Weights of a small GPT-style language model, trained from scratch on English Wikipedia.
Training: a variant of Muon for these matrices, 4065 steps.
MLP neurons of a small language model. Each row is named by its layer, matrix (gate and up: input weights; down: output weights) and neuron, and shows model dimensions 0-191. Each number is 500 + 50 x the weight over its row's rms, rounded and kept within 0 to 999. Numbers have three digits each. A neuron's up and down rows have the sign that makes its largest values positive.
After each neuron's rows, "fires on" lists the tokens most often at its 100 highest values on Wikipedia text that the model never trained on. A number after a token or word is its count.

L3.gate74:556613455457444554458509425472499496419487367515517440530545541511525493478500491414475592541557423516477479552536467570547580478420450523436590482592555546390518560421480477480544504510538486489513549522548475559467520575462477477554548495455379496543521464552516463482510424538447482442493515510469505548476566490465513451540534618535497485542522539534549488476430513472494554466439465586414438501603559471585572607422472586494552492479506532480459613580451528486505555553527490466486501555465484434526449438486500531548431593486529454552518500412509529550481465577445381483
L3.up74:553501499439501453455488569390474443534513440524506435518413481574415614473540534493514579427464492489493553525501524498519460538435610510460536541468545535385537516432412491453486564533441481406474476518462499445501452472546523508386571545431518511448501541567527451468450456472444522478563590491487523600527429550387484541495492578486447519461482482501559531510422354429513423392500572495393557413498510544462569508508454500491492515530520481425442515524496433446447560473516470521503532500420534462498347555477410568441588519522477460488562497487508513503506497478491481528
L3.down74:503496533534514548513415471569488496403556483591463490543487533519552357520533396440506502472536510454484449474427469426519550451467486481398441576493465497619416554461485443457527471494476514446485492522475510460533539519477507454524461530508447506558552615423471485543509478490544512481388464537489401523391566513508479517560477432500482558518464616451507509482444523483558556446407484383555507450514480519425471460471512495436587535550503397526437456488498548524573484538453538357470566436582445541487543484576470509454573406546452504602509453522482532451514564471528550513
fires on: " (" 88, "—" 4, "^{" 4

L3.gate32:542563491512489439528452488481415569464491479560493511458512481481552494466505423571426427535535516528446489424461463573438468524494483542403372538489510410605528538427468616531480545520490526484517515427522424536425390509523472485474521544482614449451447465501502554438578568610482595501515503491424534542477646591509549521559465502498555533425507527418530537538465488475511462498562571482514495597474480465484420536564468541476554501546489531457411479557519528455568484518459493551438506545444556533499567430580470484482490515481525623526421445464517469446444437581536486559
L3.up32:535472529484497500475458449527524512386530474507569582505417465487509486589518442548570513491480560473562566505545435454451389514475467544417485607520484462537451482575402516505538557514475539592582492480596539416491471403523436455456545430447548520507500464592572576539480387472420544529435516479509578437526528506470518461580429547585573512438509562463508543513423468535622488457480571465492496547532514464540521533505566524488451432450524498487503514462522426449657379516444462558474496519508485459443481539518578496472454512485452586528534546478482531566515559565499506435
L3.down32:462459591489482455402544459510467484601502482614534525517518487487489437571556530492449463482478528463448593460528555557450495498426458609491523476539491526561454512515494513496535517410456566530622418505528521474467455408475450535466562485464592434507475560505615494596460506469487509563484469456452507484600557559447555527488471441585444592505478491482477496572483452490521540593559528549546423487525467479550525589512534599479485487459456564410488567480476501540422537533403482479504519514476497471492413505515532570586457447498475650539507395479466491558555456572594488552
fires on: " pr" 22, " rul" 11, "\n" 10, " Silver" 6, " of" 6, " Pr" 5

L3.gate194:536521512455433463517468554387537492440562557427475530447452452495548477539556471512563390516513607518522515486591419504495435530554472379513458472430460509482509474424557474509467484503420484449491480625518424480494491465534560423465506565379519519535552491518434454520501477514505558524446424489545367477434515486536528549502503544428521426439457393504483485424536538532528508493452479402431537526410469531475521638446554587502390455481575519441497530448506496515469510513541452594473501506488586496576591456505522535463588439569552568564527516525505522543500555531460490518
L3.up194:526463587520426442544524533375480576386525474494573497565516467515526470520610502425542366469495444465477470499501425506486429538480566340451492564566520572447498480368560512542464507594438525447512447504549421510496462480567561489489478526416468494570481504498471405476466460491460552519511448432547434476411506480549475527509502498500518550438505414536515516464509386505432489501517420408497602489453471475408435507462471498492448511515530562497512539422452496535474589427548406576550466476558518519488522525445414530563575501513513530514512516450539482496578501503420493460
L3.down194:475431579463518445571582391516464553569541485536517483547535575374514517476475538462447469513553392502540451425464439495455468509499542513499524563584456641470492501491619492611543569525550491501514524466517452573525448532489432442519553486464461514462438510454517463438490394493520504478527522390363560530520481537503491502455461473535559550451422452564550529535488509556562533513490500543618532476437489419506398425523519447541527527510467535526521522498479471546443566509550600486447517427595553435477519461538449465629494532491433527476479457500496420546465502552497437444
fires on: " She" 25, " Is" 11, " her" 9, " Cap" 7

L7.gate380:503480447526502477481451412571538492577524462433469511552404482497500553457493457540538472539468618455541455530442467451519482592483550420455454490493613523493546501519528522498556526552560482455456602599444507520540511411523533492471470349569550476464466555572433459484465578424514509471558484435520482501535482447528541496589588467513432532381598426510536503489375472490590428522496546432521422503491540478475533549558463471593510495459520448480453524452501450497494576407544507476470503546466450347543527534483498537434523480543500383549496452434510457482510539522516487420
L7.up380:463519571445537590598602471497363537502459497532474549550514499590492524510496533481476421458455482573510462459452409484527464471577576480431447455539548449496438466420454641421425520502517461597515528557488450486524559526471495506584493511588579489490478500497506546429454499517473518395549533522500470562501525572443518470444602493473514459407596536453492437509553544497497554503418540506530554576477442516595557467381481484561527587508519465464557536414417525498563535474532474467493489427551496423573489507543513566508483480456527444458500531480470486594516600502523574451
L7.down380:555479598426499549569486461481529466488611411573519429581434570515504563464549465479455558567527486546501498461496430518499525462460519495466450485525544522493524554473509483528620554561496484364450580579542525444505469424551491487513524489552531531566532501518550499457488542505454511467522474571468416495536346424499519521554459542496433438513390517498550508477504568480454479459586562530488459419563491537480432489486586515484502493467498459538420493477518478408360565445406423463458476486573582516526579486532474523442467544532521547387500447437529449523564427486580437469
fires on: " January" 14, " August" 13, "." 10, " June" 10, " December" 8, " November" 6

L3.gate56:424468538489505500577430485466540555516611540460550510450420460493507592504484560502442460572564503533513455510555499459498552481451485438486520469446481527568428548478485484446573479582445478491531466538450403515616415454436519524472467542485513518536479495391495517417454539536552455451440500617540549508457563474469463519522524481476613484459585486528491405552562536600522522498510521396510423608458542493512557542522468531566476540483492481463581405491540535475409502421575482525487506552533472400490522451529454514414568507461424426516409515593538603468571557536487548454
L3.up56:468427485462459483470509429475480560476540527368472364487522472532490449550577531526537519492566524503536574535516552447581460584549373410563520531535476462488472494498576451551526459502497434524510506420369491518562422512507577512472505461542557470593509430459526442464525486490488481500470491511444554468487452429483410425541503510543430437527395527503506433464507564521465393560489471494473542578511489443504529515475472550384400488530484439491534549452509481485507537440395444535562566553572463443480503472393500509498483596536578611597490423488489482483450464454481537450
L3.down56:511386486458501366459487503448539525503501464503543540523486514521492510534507547498522527535551530434599567602462499554514495496592471446528632520492504564508461450518687558536571454459520504442573443491497597471536439478592514562503515563460534456499447591409582504496464538496539528508508476479415502550549431412402456473611545509516567440544506452569446396472502500609534405448491567436510551540492533584435553402492474574469478543469514475522493509478572469531488510577445490541551533467446515475502526479495464497605573496530480429527491494522468499549495444486538549501
fires on: " ent" 33, " tra" 17, " ac" 10, " Out" 7, " Olymp" 7, " off" 6

L7.gate460:446444486566524545411482496507532537378485563494490516494568384483627524435493496501476543506580549582583489469600491516577555454484497457433508471456463506504381542555508443467500502423525506439556452397532522527517380508482503486469463463573508481584525614537480429440497515526489500492497517444556439574471533565524487509540555462539476568520486413458511478483494510640466498538452572599406486448443503507570525514511509541524456487584473447467560518475462449564433519507585565581509579572519464566442482495489523443462596590521457605461442490503534569456513474490511525488
L7.up460:432514444421475438487461392492468467502571620387461494558486423518568537494612536523424418601613553555523486518493517465556473536523452412465475454525456484424427532524502426481547520476501543567472437411523467529545530527517544520555515564503440449535510543500560529456405485494487468488485530473599502512532469500451574569566458457566509558558389525451449467421504482613523475532520433476456497461528470520601526439494486469584460532539466421519448593499507556493449462551544502526477430545546535407583550529529444523443572538505484564416456485565517531536497481592552487519
L7.down460:590496462443512495498451524482499598468486514512572544552450448472473451554539507463431561405506458543429562538498568543414482451488476555501519590470510526598510379462561507498531489534356604482543425446538564421522552533468519567508517436528547527426480488415538605437415497595485483543537460605477492471411488523491563510445504508455563532523438451425516466553489394614620516474441418457514410540523457513510480512419540444551476540574532456529519493494526459519471528535538498521530475444530569521488522485448467432556486528488509440523455496575421473472469458553506572421
fires on: " t" 19, " b" 15, " comp" 9, " up" 7, " m" 6, "ro" 4

L3.gate185:464478525510492596538560495550469582481487389479480527508616472486509542490418557526446556496526557496540549516422492542558508469489549472483514500529565483416412516395404615480540476524501511441524569614562535442494422502485442429559552499600486526440438508607550502578569509369556399494528517537574472482573438469516503488545535536492438543533557567423555470438419456519467550534510502564467486553568541521502584552550480435546574433447416454514522546480495568455505539414493567509482474470542496491415498470531500518535463471533463584507557431455537453539521538564534453448
L3.up185:513457504457441579549592454493424543430466416556486471499549510557525502539526526561494510433489568481591561570491532522546518437476536561520588520586498596433468488451442585478543523516521581470483503555511609474459470451468491460548626460513569465412421549583468425589528506458541354463522516586625516468480533503466525541470461559479450487491494563469528489397442469573541502535460508524402497594545535446479545561513454445504582432515464421514537510399473484483532551465514515517501500519594500582436480499446454507549547427486496527488599486484534459562472472522445484441
L3.down185:570449545425435453440404524419465562521525387515551551508449471453414518549369419392506489465561494503461402389519501477445471473543500518484455595433569442408458460464558479557466492504432490529444448570571499509516436523472447520490388480488524524542470550618412500464423522548499544462516497476450525537479475449431412533496480515461405546523487555484402523548471518502523497506521533459497533496461448578421431469496510498501477494390558563465501447564441513443522542523538523468444523441539620497510541473463470520418467505447553542495435512488468522467410606492541483557
fires on: " July" 20, " October" 10, " August" 10, "-" 9, " June" 9, " 18" 9

L2.gate18:379474472549491478512368550499535608475427457489448574420460420504489592414525419557579490480530474483504545449541478561591537496474470518445485596550479484529478531464473472522430443543525512483440573530544430514472577510455423576537432445489557474545502495516462502451574430579474389483519442501578467433507611472528580448548554478424530551550560521416501416575458495488474510431494522500434449572552509578500400622431437520483514418564477522486480485482576450543495518450500513548536498512510549489536491521439448562470513513486420460487408460504485552477492482542518517590
L2.up18:471509451463490565499482501464498530525524522482452530478450449546521579486466448593571533443582483484427530517549483520523475543469571454480523503505550510526473566410486534518452585497485497503484550570543522542465467533479484578528477559525507423616458507457520542475538471589443553466470459516602562496485557461444502435496419524476638576473477512466547369444532496394612533494478433435410384573468558561485420496456405487417490457513440451527484500522547471470475506387506495548506497565482505442581505589537470564474500422470497483565502423597438379477459512558430459494
L2.down18:488421482546524542446425531585499591546498475481461514542470561510528470451596440599500433523549413547465599482508555427484459470402451567488480519566482478518464568449521501492479489476514523482485564401498514524477431548522437534517492501525546517573497568447446495495536446585503472495441478504544501440550502558425462403463427577564592521533483537440559429511540480417531438492553464564546351505469546575553449613474433446446511537500483550491542506490496484496460570372536551634524530500505548518483488534505483518481474479582467492481488403552382466601528437542514460447
fires on: "cl" 27, " Cl" 17, "Cl" 10, " Mil" 9, "l" 6, "yl" 5

L2.gate358:543558540536461428426454520493589469422472557478548621483418480440511531470519479424556541492509498577502569487635540514511474592462455469520531447485503530550475491371582490468500442503497487463528468525497596575406509504552479469448589439532458454444555531540508573540377529566426431493548457446423389537507448502475451413463456504464574444503516466569588547463537459500443435581420462466478479572461605452554444567511441461507496515525439568491526490446498525499528562486497480515457461591524431508472508509503428504473550487492532490517427477486528485501567476375582543516
L2.up358:629574462513481431517486536451578459450534563465519509521458575471430523429514441380434553508537457528499506530565545475581539564507581463517523424492506559574462560444518478428490439508528513459441459584527569523425534495504476482413461423523481446470579571580483543493442384535423421483462535487435509573539475541375473458480489474520583523563482458603525503502458467518420439516435535545507456548497598414605493544545501484454482526504459508451472529495443490508499535579468439514450500566479417539546484478463445458482577543483478505506545523528384437496561489381558546512
L2.down358:558524579524587459501555520470514438530403576535558513495425508469502480460540470440503486441507521579456560470592557423501441512526499433499544477530509603542416426511535506452427521472537466461464415443520541556397459388503471526439502403481529416500574486485532535425466451532471439463436527506459421505463446471481522476510438558516615490504491495605601470544490479402482518570450500482484525568510583471563456563504516385517518532524562568473470598473440428527399573537556518532413464568532417529544547479469481442484493543523495485514473488520437428523500507434575606519
fires on: " mon" 18, " Mon" 11, " Arch" 10, " Bur" 8, " Cat" 8

L7.gate430:500459458425501528455532472498493515555487427427494543476475498472595590612449532442588563514403510486533483339531504511514559437460442452537426462471514554513470489508460451484474473547549478483562548512513528474470506520528444456525471570525467519487559525441538587445504581546528415454444482546463509471442574475553491530522467453393540536466529596502566473491576445519447601510381440513449451517492555408591472582460550469542524520485475409560530487506472543517493498561487520572401504611603630542561596535500454461449533468542462469513466541464515505445520575491505458559
L7.up430:519445513454447511429499472578471504464412481510509529438474537429486472507471489498534501587467461539486424513519546418472524463575479500481535481503478485562472416552496415508494450570457520513434542503485518406551459549554445612496437497507450443430468379545542464476448460542483446469530461487461534505504453565533472427555404479411581471503476579453482554444508546622510425424406469528361421513508567441537470451371554526531576475569481467521513515500534472469481487449427489404560491552529492496569562397554479583488534512549525463586516543431446545487539440524605559502
L7.down430:491434435478500522458456526488544448618479461438474448438442432551500473480517525484485528564473477451547471476537547417593465557463550453578440548590492583459486510463536445482567500449547566460551512467391541401552521552447569463463581531461509483470483493498590470466419549565504496477489472540531492370464615445480447500473493518460484537528522581526509485501552453431449452510534401506476470485528467423551493461443477523512452486613526555493558469478553510469337488464423429432483589535543473498526408514597532442564494472523530589540592498452472575548552511510439531563
fires on: " m" 68, "m" 16, " wh" 6

L3.gate157:460419469443471448623460440434502513516432483469527530541515527587588451501484522539472571395422491513508557466484521412494501493450602428558538467512579520544490593593393531402506513500573533506528605529509404431451509564477574509539538482455599509454581458460457555468595501535562529490511497503476436432455501552531551469536507529461457492510601501487484569513604579431433435557454554405437524507589406506429528422549463575513446521569569438507494478464484470451515448514468494434519498546526438478561429435512516499463486542490488490538482456500455478493554497496535495595
L3.up157:429476587590425402533506505529589455459417508502513539507463430515528457525536476542602508414478457576525605360467528474506598461442568437522592521489578517490491506465451591521583516459595498478471470555522511534456511462494502507492464488507521527417520419550510568427553492451530449495501591469498413440408556496571483539481400547452513530547557488426457551399484497517458450594489614420445578489559467442464560493565515509528477455506535520464513559428556450461533557426565529511479500539480504527538484496488509472504574477472582462428553455492454451545512552466562524581
L3.down157:637439468545498529452474475419472550575457460582501594492527531386507461565545472461504438496425499410634492496479481467474437530427490506420447533555468621425494570606490452496526458567411570536559550541498506455434444616494596496429539483466467425522584486459495518541464464462478493594503429413551511427527446515462553488531511577476359453499551394623465468474441558453499453512514517527527526502555494525480496524491497446472548429505533448487497548486497541472461470546453520473454398449520446506462543555463457524441453523504465489464499456514473479448559481483445496487
fires on: " =" 19, " 193" 18, " become" 7, "ived" 6

L2.gate295:567411551553532451514484541491487513513427571398546429464435537475387551569500402465463475491538563517486551496543471559447459466473436514508466456495494457402507442437553521496512487576462468388472569492416448510495495601470466520503505447567496563448474424511565451524524455474500463452551447454462538533504593441472534447553533545436508476413472481502479452527545466617518342526521495592507528450424480540605548555589473553550492417471438525495507545401529522464485482458500518525522412548586463466562591541585440466503450366522559484520507478498481533522503474532485488453
L2.up295:576441493493537431531514457528567442479463557492559574482543493453563577551473537571494492421480444444521477444592503532516401512477503490476406476462448554498574486522476538491514503523449510471416535412402467551490412486566391519489514530549453530496569531533525470461529393526513525495586543523406428461482543461531558357609471423431410560409579544513476508482545523513529476564507522542527441438451512494611572501472543523566481476515449593559573550537520552516598465497467494471520492509578426603506540509505439556530486397475499488487484419411502472444470468561463501487
L2.down295:494410465474487430417471518587464577553518564491573540455536527425442521530525538491482412481475509463407494388515459468391480487496520485495567474571458561567484478511432448522568495572475575420512480450403469570553512526484582524535531531560547484462440548553464492491569449465490472493572454488414440502500512465468408488458519499511437486387397529468452507441526416515526467533555632513520471484566486540566530461530521471518411381465454529518557503459588469465476498602503424464527497550497431527483495586552432535567425438581528475486491423485510418443498466585426509484
fires on: " h" 43, " pre" 36, " left" 11, " gave" 4

L2.gate136:539450455524560549472579536554484503529559472458449464484479522443544572526417507474586539552428563470531547409471497525472490465421450538510502457558495471534475492457422436442454477556492542455488528529468494609450598554371478514406471500537474570533566552536399557527569557601610536497510547491483437408451507488518459453516502477519436527542504474563475503502579500507408545427478468538467404440543439467414491495519544536504538536608502473386527411583417475439530492571519465523562500511476582433594499508499596486532564571512464514572525502487582545583527459499539489490
L2.up136:534566478447490516500562455551552457460482505488499450445468515511409524481485421520530506515568581422504508464465581462575531572392513459542465542493420511548554492559435540513448537482516529488449584592516504601508436482460466480419483468482540509487501467515515468500559600452513407446476514505384358394609439439627473511547465493490440539489532503536494479462516479504496508520415484468464520518546548476605541550450493536366483434544466455524593488480516550453469385581530500483473453460505445617571499456460545555423515593478541480488511547519525545522420481426458506552
L2.down136:437501406605566548538500445546474497492587527393409548553516547439522480495504496546433532443503596533506486573515469467464563508570522502507402438596428525486468502519495438528518563445556497592488542497543542524484485512488524491462487585576477525433521500494500517521498527418525511478506529451622550489509432524546525588507494499405438524499502519537487486498562540409425618453472548517465482552532530492430517495507485586436500454465523443523588534500487384510460487485572480531462367444501583484518438495423427526545553453445433615538531494364469456504496483486631451483
fires on: "D" 35, " wh" 18, "the" 16, " Wh" 10, "wh" 8, "50" 4

L2.gate205:511493461540553445554513506464522559496471492511521517484403420465495474431509435498513569478502431480316455539545488498444552490552524483504543361426567630396514478482455520508448492488540531466524545551519508467483647453530428490508506519491334536520441433474453537395468581547502523579572444457546535544547508484454472504572463484493512500587506563516483497476492544490520536481460526520508461511514601510474415487447552531456483423515490574450434519505370488511512475465496474466501522514511438482493517528518607561511569483427432448553467548516530365477542544431522428452
L2.up205:528554480473617530460515560564553522490528506541559571539488427523549506533473490534534414447602524415458551440440583481426560482460541528511474441521468613383582471495468436506458557473491458486557469454558595450531594510494555519517559462531545527481457464511482541493495473508566474475587531441542437588496406535467495428535498521503545571582535624467583476478499498430557494422537537566546472455445420468547485556515524624505478573463544564509557504441458569459483429486437508546484487540450508454530492568583520518592570533449467489419537460486493463606416453491530508529
L2.down205:525584480553528510454484519554486524538492471508497429595463480522553521504471465447507404538497363538573511548558544474545574528510500532621582498539521527458510444495461440564503559471528523445526490592526502542498555506444589532571555476508493433464483498536505616433506457430497525488555552506586596565528498402579531582422481486514524512515438492442430431482468497492423463523505535436499403454542493475541537518536462449452419530421573443504526531546458489426454508555563595477456490529480457412588494577502473552581483511391550465442433480597427382487527463474425491510
fires on: "." 70, " died" 12

L3.gate362:454489463456530482457479494534483550394570483552482502550509440489500548399512543489469583478514511461472454489500428477524542439538519493520448411587527508476521539448435416487483527422373588493476504551558444500509525543469485538540614470451448423416481475619506527534574504499505485474435531394529476462397487473437475450575517532525538508514555484513511480409520496495471548536568481582447331515530566610441469535457501446448532437407599507454506501534501485539471473529448496600495541480491543524624506556528518501470436579408455503464537466375431486540518495492477437460
L3.up362:436414429482510548492472533512453477527554466564466547469575516551494375491476513484461527464440578511440488516471560542422486458486540531548498450466541586435568491467488451469505582485497552557499464391560424497480528408553540559598559483518484539486521565532549474452577520489564516491553424515454502540583501569517574485461611492489572546585411558395452443507577460533538578501543540458596610439544459518461462474489484408414539477443511577578472459495522562451527442494469464517454534430526515502484548559585624601557521461488477512481515524471461496536461424441525559500
L3.down362:588476481501487454473586499500494445606482472373446528477464410437520499486552560602426473529495453489469555469473563499446497580436535526433584552508490511441534404542534539507450467379583415470581516576554484406467524468564498479436503512445445398515427468538526513524501463564449465520527433577472570500489505580541613554434391463474432501523546470500483555512481493598467510554493501547533538416494471497532563477532503396461429534441445495578551484412453567553433551486529598528515451462552448513537459513486492481473508423499586598459512508523551520509450526460480521498
fires on: "." 40, " of" 12, "\n" 9, " in" 5

L3.gate394:450535450464481543412471545463451464516493524585566563471490489563549462452535451467544532492516433479554546432453431573476526422523597492516420584508596560572448455399512410494421454487491478510544550559501444505510556497487443501448611503550582576495505552526496527498404528584446507531451450410468491521554442417469428533324508512474385493534496611485514463451481570492480574549516486472479498499389424494497501426505502518558531492546475573507509568530490503523484523474410520583545447475418593553471500494484494525547575455455481458516548526503484519468564494551516573592
L3.up394:501520444516407529441432513478464553487428514498548505449456498493556498437539508512530502481563448471514554437452462579541566489535607474481476528524600564572443460484514411583470423544522456449462520660426477497534571549463441440478620458505574574435503476489496577527376518574453495521511453524497434504552439496551427539400497474483524518551504551502484500485471543518466540539461525487458516527480504516569455358465515590529530471515568562515481539463485453419505508599399562515550462475530582632476506501451493488537629530411439482487575514451488496530519464522485567507
L3.down394:495588448519523433519461425524526502482473456494518516494433489513503430492525580508523536490480479543500489489452494473492505473426571509483428625488498478531465424514552494554467457501471530545490542560508481400494558601473422503444628565542583571523556476548578551507489457568401512510545515424516415435538411511466500609451405491453496506591488575477437484461560628496482482517421406455525500445470506455548391510529494603585628488491546523488470520593434478493496514584431522550563430397532569469519476484530458481517559524443473459440489541452471536565460467519435480543
fires on: " dep" 27, " first" 23, "\n " 19, " expl" 8, " prop" 6

L2.gate287:525459424350538519582523527464516463530525573644489462420441511491503485488567361507437560425556548486500567510526473512580518409389511465486517431451499480544482528527493504472494522428531478471572457533464480462414472496589547407498495498538423457472453573459534504523533429528364469558504494455479449469466536408442436465523408469540499534410505547523517488489474573575478463449477534516451524531453522485515493536523594490563494577414506483537459449509471435528485522535538557474472500476429381476486494586497451467511579462472484493485523434503644511547550547407447479539
L2.up287:574443582505508410623507501418531479518457552455397541466493525377534479547508549509414570481543577614514489485512550445425484498468520553517557442483486506502487445512514500475547496410546517486518574570449458547523521498498409392489514575528473528489543599510453466417514444498428490526412481470448421424547562515449516416468535521494573506387455371501496484528472480523428549508492532501505516498428559488547600550445599557441526534487533532468442434525459572444455499497577536520442462533530470507540475539543484496529448502421384522454435435502511520480410444459424551486
L2.down287:573436536469584373540443493517436554490439501589542552506539456409499511483537484553452458461538453491424486551597512470453500508555516500503422407555550524599502523498486404587506512478509561532492523454518485529511509496444508469480600532568547433555489510549455571400529407499452459360454463564515523442451550514513453491501544537555550451513491487446488439532515516507374459496562511578533431502533405435530493472470570552504509534473578514621599454480491529480488539563594583500428402528437414497568513509487462514538518513491445508534471442440550482469387534451501538536
fires on: "ik" 29, " mon" 18, " Mon" 11, " Bl" 9, " 8" 5

L2.gate412:467546459491484445462536507389526426473444444536444530512544546446564478429520481493488575495481458463430427482465520513518569395556453451533388454470489574581548430554502495418456584579451521522574556488477490469472501414536478545478492505466561531572510404435531594406515532625537543509485546469473500482580545525484513514528534430546428534495507530442497557493449582564580546596484550527505423611431533465467406479540511466467519537453473493488445541576561501566465478439468546573470584443515610533516471519509556460555522534480547575551441474535457456408455464532519468575
L2.up412:631493526432507557339495520490434499486498555536555579510516551478581571578507469657513497482438574509523532535488496453546464547478485567423570522470592502550449399511471520492553533437522523584588533467524481496467532491541503529452514518511523508542451496510542453538513578501449511522487417582495477489417516543545469547411507595450532495453549504582452462562529476477440438414560487422440533463615438488527587454524441521449578486491502417523529539447487480534547501590567557514374532525454534495532429407497498481440500452572477467453486470521543539535540588542502540479
L2.down412:530553536435448486455473344527418514409526605556523551567552481513500492447462535491528569518472553440549481458550448510515554481530389549501387434496483487550473385516563472448495616506523533537572452405537530556548522326488496499487640499493530576595524487447458453577452569542537496433543481488564437536578555547500417447538561542470513530515447491492491466532549453450498498505465447525484490503566509427525505484566514580492559545440508548525440521482452532524508464422548538499489548474516537469516495569439580471505392518501512533483438432528515509437486525507420435465
fires on: " pr" 31, " Pr" 29, "pr" 21, " prov" 14

L3.gate15:435552468464438460485518469503477482389401513457551498459432509549557545540433456525520577451467627612478575510483516544515494420510420586465433498490514516543394474577486556553542430473467547476463552508475535486466509492418465490526575547580550521560497570569512543499525531436501481489478501569594504422509474434494476542451585623438539507534513561405504465464579565525489520472478443430511625578487579491510622472488539482553513504409396515549511488570472495420551564416559546478529571520481546479489495523450565485486516502447485471465529474445446434467463437414469509506
L3.up15:497464444464417502521544422507427634421430504555502473481500535494511433396574463563525469459500522509501431541496531515475438504530441507492494419487532551534422475403513522499521438478467493550435546541439473520446454446624440519501506501611518600496542489540624539479466560575497421596525438482480503484594511500539494523535462460454493563539516590469514460458560482510384597493592475527528501611543537504486492469488491442479520433489454538497536499613521557510486500462525503605578436451543603560469531521502546398388518551505564531504423504538540513495434456465501530567
L3.down15:506474479420470488514579497455478604503493486562432436528511585551505439473576377563514532539577527542542412468510623569491478481516513518496501522495442534525434536472528479488460449409515480404540546473523571478513482523608477601559458495513601429495569483605582475489398473503497506487618525461499488535556486458590547595498493480529490543530444554486522573478567603513560543424575487475588524613458492508518486403496545451515527395517500464473534539504468557522458571403517472539523466439487577498449518597556491492462518520494515484516514520430551454555492400550444518467
fires on: "pl" 15, " expl" 12, " cl" 11, "ort" 8, " dep" 6, " June" 5

L7.gate202:409544515584492437588507534408489552498418475329549457573563450508442495483467480486571498526405494514424460446467510475495507505531625537556489501524470512512519536500457516548521458535390509571521455495484564492460496492540442557426468493538500449514452453558483489547500492526528496382443579472527490480510395386566547561483524438471464466521419503547412537485566494495567528545439581518471516504567458460480463508512424587424498462456451554489404518485516390423455537545497450501478403550394529500567441535504475503460558514506495478504481356516487555561485535443528420507
L7.up202:507504486396531518452444437488481416471474480541544492568582419484452475545572369550521514475496485441536485496596580558541547398568573498544541557505526479551440468451566582493569413590441562426472460529535576533361440519506480485475544460488536546448474461468433560539461496479458473570563541509512462601516453457533476535501523569550461406595529530457593474453527440412490549486416498496420493458404529401492521527498413484482534487516550507522498504458499497511432495402515472465527423449484482444468477458572431524465539521566520523525447411500477569472407497420496485504
L7.down202:583407543540551487450520532529479583545444482489471435546447484449523528493506523565492529520475538537499489508592529556524542502439565492561484430530379533507492572578503517458609465382465459434463458545596515496527541425496473613523608490484513532430543490513512526434507463487511496524548537414475482462392521596513544488459584506488514561468363507542526471430470490530588491517537525512566507458622463587507511485602423479541541471533598478457486473577474521547446508476508484455484480466529500536495539530569473395561521533521477445488293518518473551490520510520455535549
fires on: "u" 21, " the" 14, " gu" 9, "i" 8, "us" 6, " g" 6

L7.gate121:617454488537489417460455523548512538423534501521478451570456448412496581545583452385533440534538564501441500503432502490478523506570553469466524452557449456527384485486590480471566466483460493492487451445552552456516513507548477475534545569650465403489597546435470496456415483562587467442577490530473517489511443527512528488507540497587563422498473540487427496476504465530531475489424606480518547507498521458527496521467548510400375449465524491461491491482482469412361548461505459542517426552577479386506532464503481627477463547502538478493526452486443521403513471470442537479
L7.up121:514522473436526468464498477463487561526518566447518468490462525479503496559491475482490427461549632582493423553446426499502497529440489501448403512492580517483446514585553535540606494549446578536536602481485528546521482650534417591557550428529484514479556450508460442484473492556572477509547550520468527562524609447586533570491543465442447485530505552447525508418502603528483465510549504392455496543451497515485398485549407433423464430463500575483481555570432525509469494523546451515489403552578505496454571496416505551479607420592484557518511471448520502478578442508469561498
L7.down121:492551556459519544492512522509437568637476540440567561468514404469554583563506536491452526465534507620405442539536470486544504492444426513449407467446529456428498525474576526550535488534512471484484556461498458557412450475505513620525547556494524505491439533528488495501495434500430522482568529534402491425410459509484533570468485529503441440516440346466524517475533490458497485477446552492521515528504545519390480396526554577471593457487651491527493630544511499469507600496475457505534542471477601539477572574565524529534546527509477535500541533476614523570438515480474517551
fires on: "c" 25, "in" 19, " ent" 15, " ac" 7, "pec" 6

L3.gate310:466510511487483549459428554419573509416438493535515500476519457420486484504502507477518566594555557490486506466434502583550545450442550531480479457514586446522452501400462519448532593528491516442582480588484582533436468598427512484503514476431348515510429512552485540528437587502479560577545553490503471592575577445550570455531484486522529485507485424574453508500441506501453591503478570391520476529520421502513483462502442547515444495451552498388463558477429495552498499508532456504465500384435479432492392528415449469428590434481493451476540496484563439498520531496457419596
L3.up310:479530568490548533522514537482597504468433475481602414406540454435460507479477544522499552568456493529470504501452486564494588438428487498506427462482539475453558533447518632576532551455433518406498440511558469541485359468557484485550473569374406515472400557493542573474559577445457558576511553477456462479570512565483566455546558462510515485499488410528485472501485525407486602502527602486532479426489425580514532475460429599432502465526510480422483441529484559545449532469463463534497476453466467460538380499488441505442519484489466508454474464551475509484507525467533358507
L3.down310:485500573606458511563421469475444514526530536558508497471444469494550442492524506540490519488475598493478394528424479469511464398391456430578383464537509534529494508552524500536433438564495580542488578528511589534495489383530551440566532574438515521419513554543520462467555562450505502552491553478522574539393513521521506418612485462563424432563489525441536460576572554458524512495549503549453453482548556491491460430513600469512459513497576547582630540520547543506458470551455541453539510533482524467476493529585546518619510464519389502487471481477469549436532418503577503516
fires on: "–" 31, " Q" 27, "^{" 13, " \"" 13, "-" 10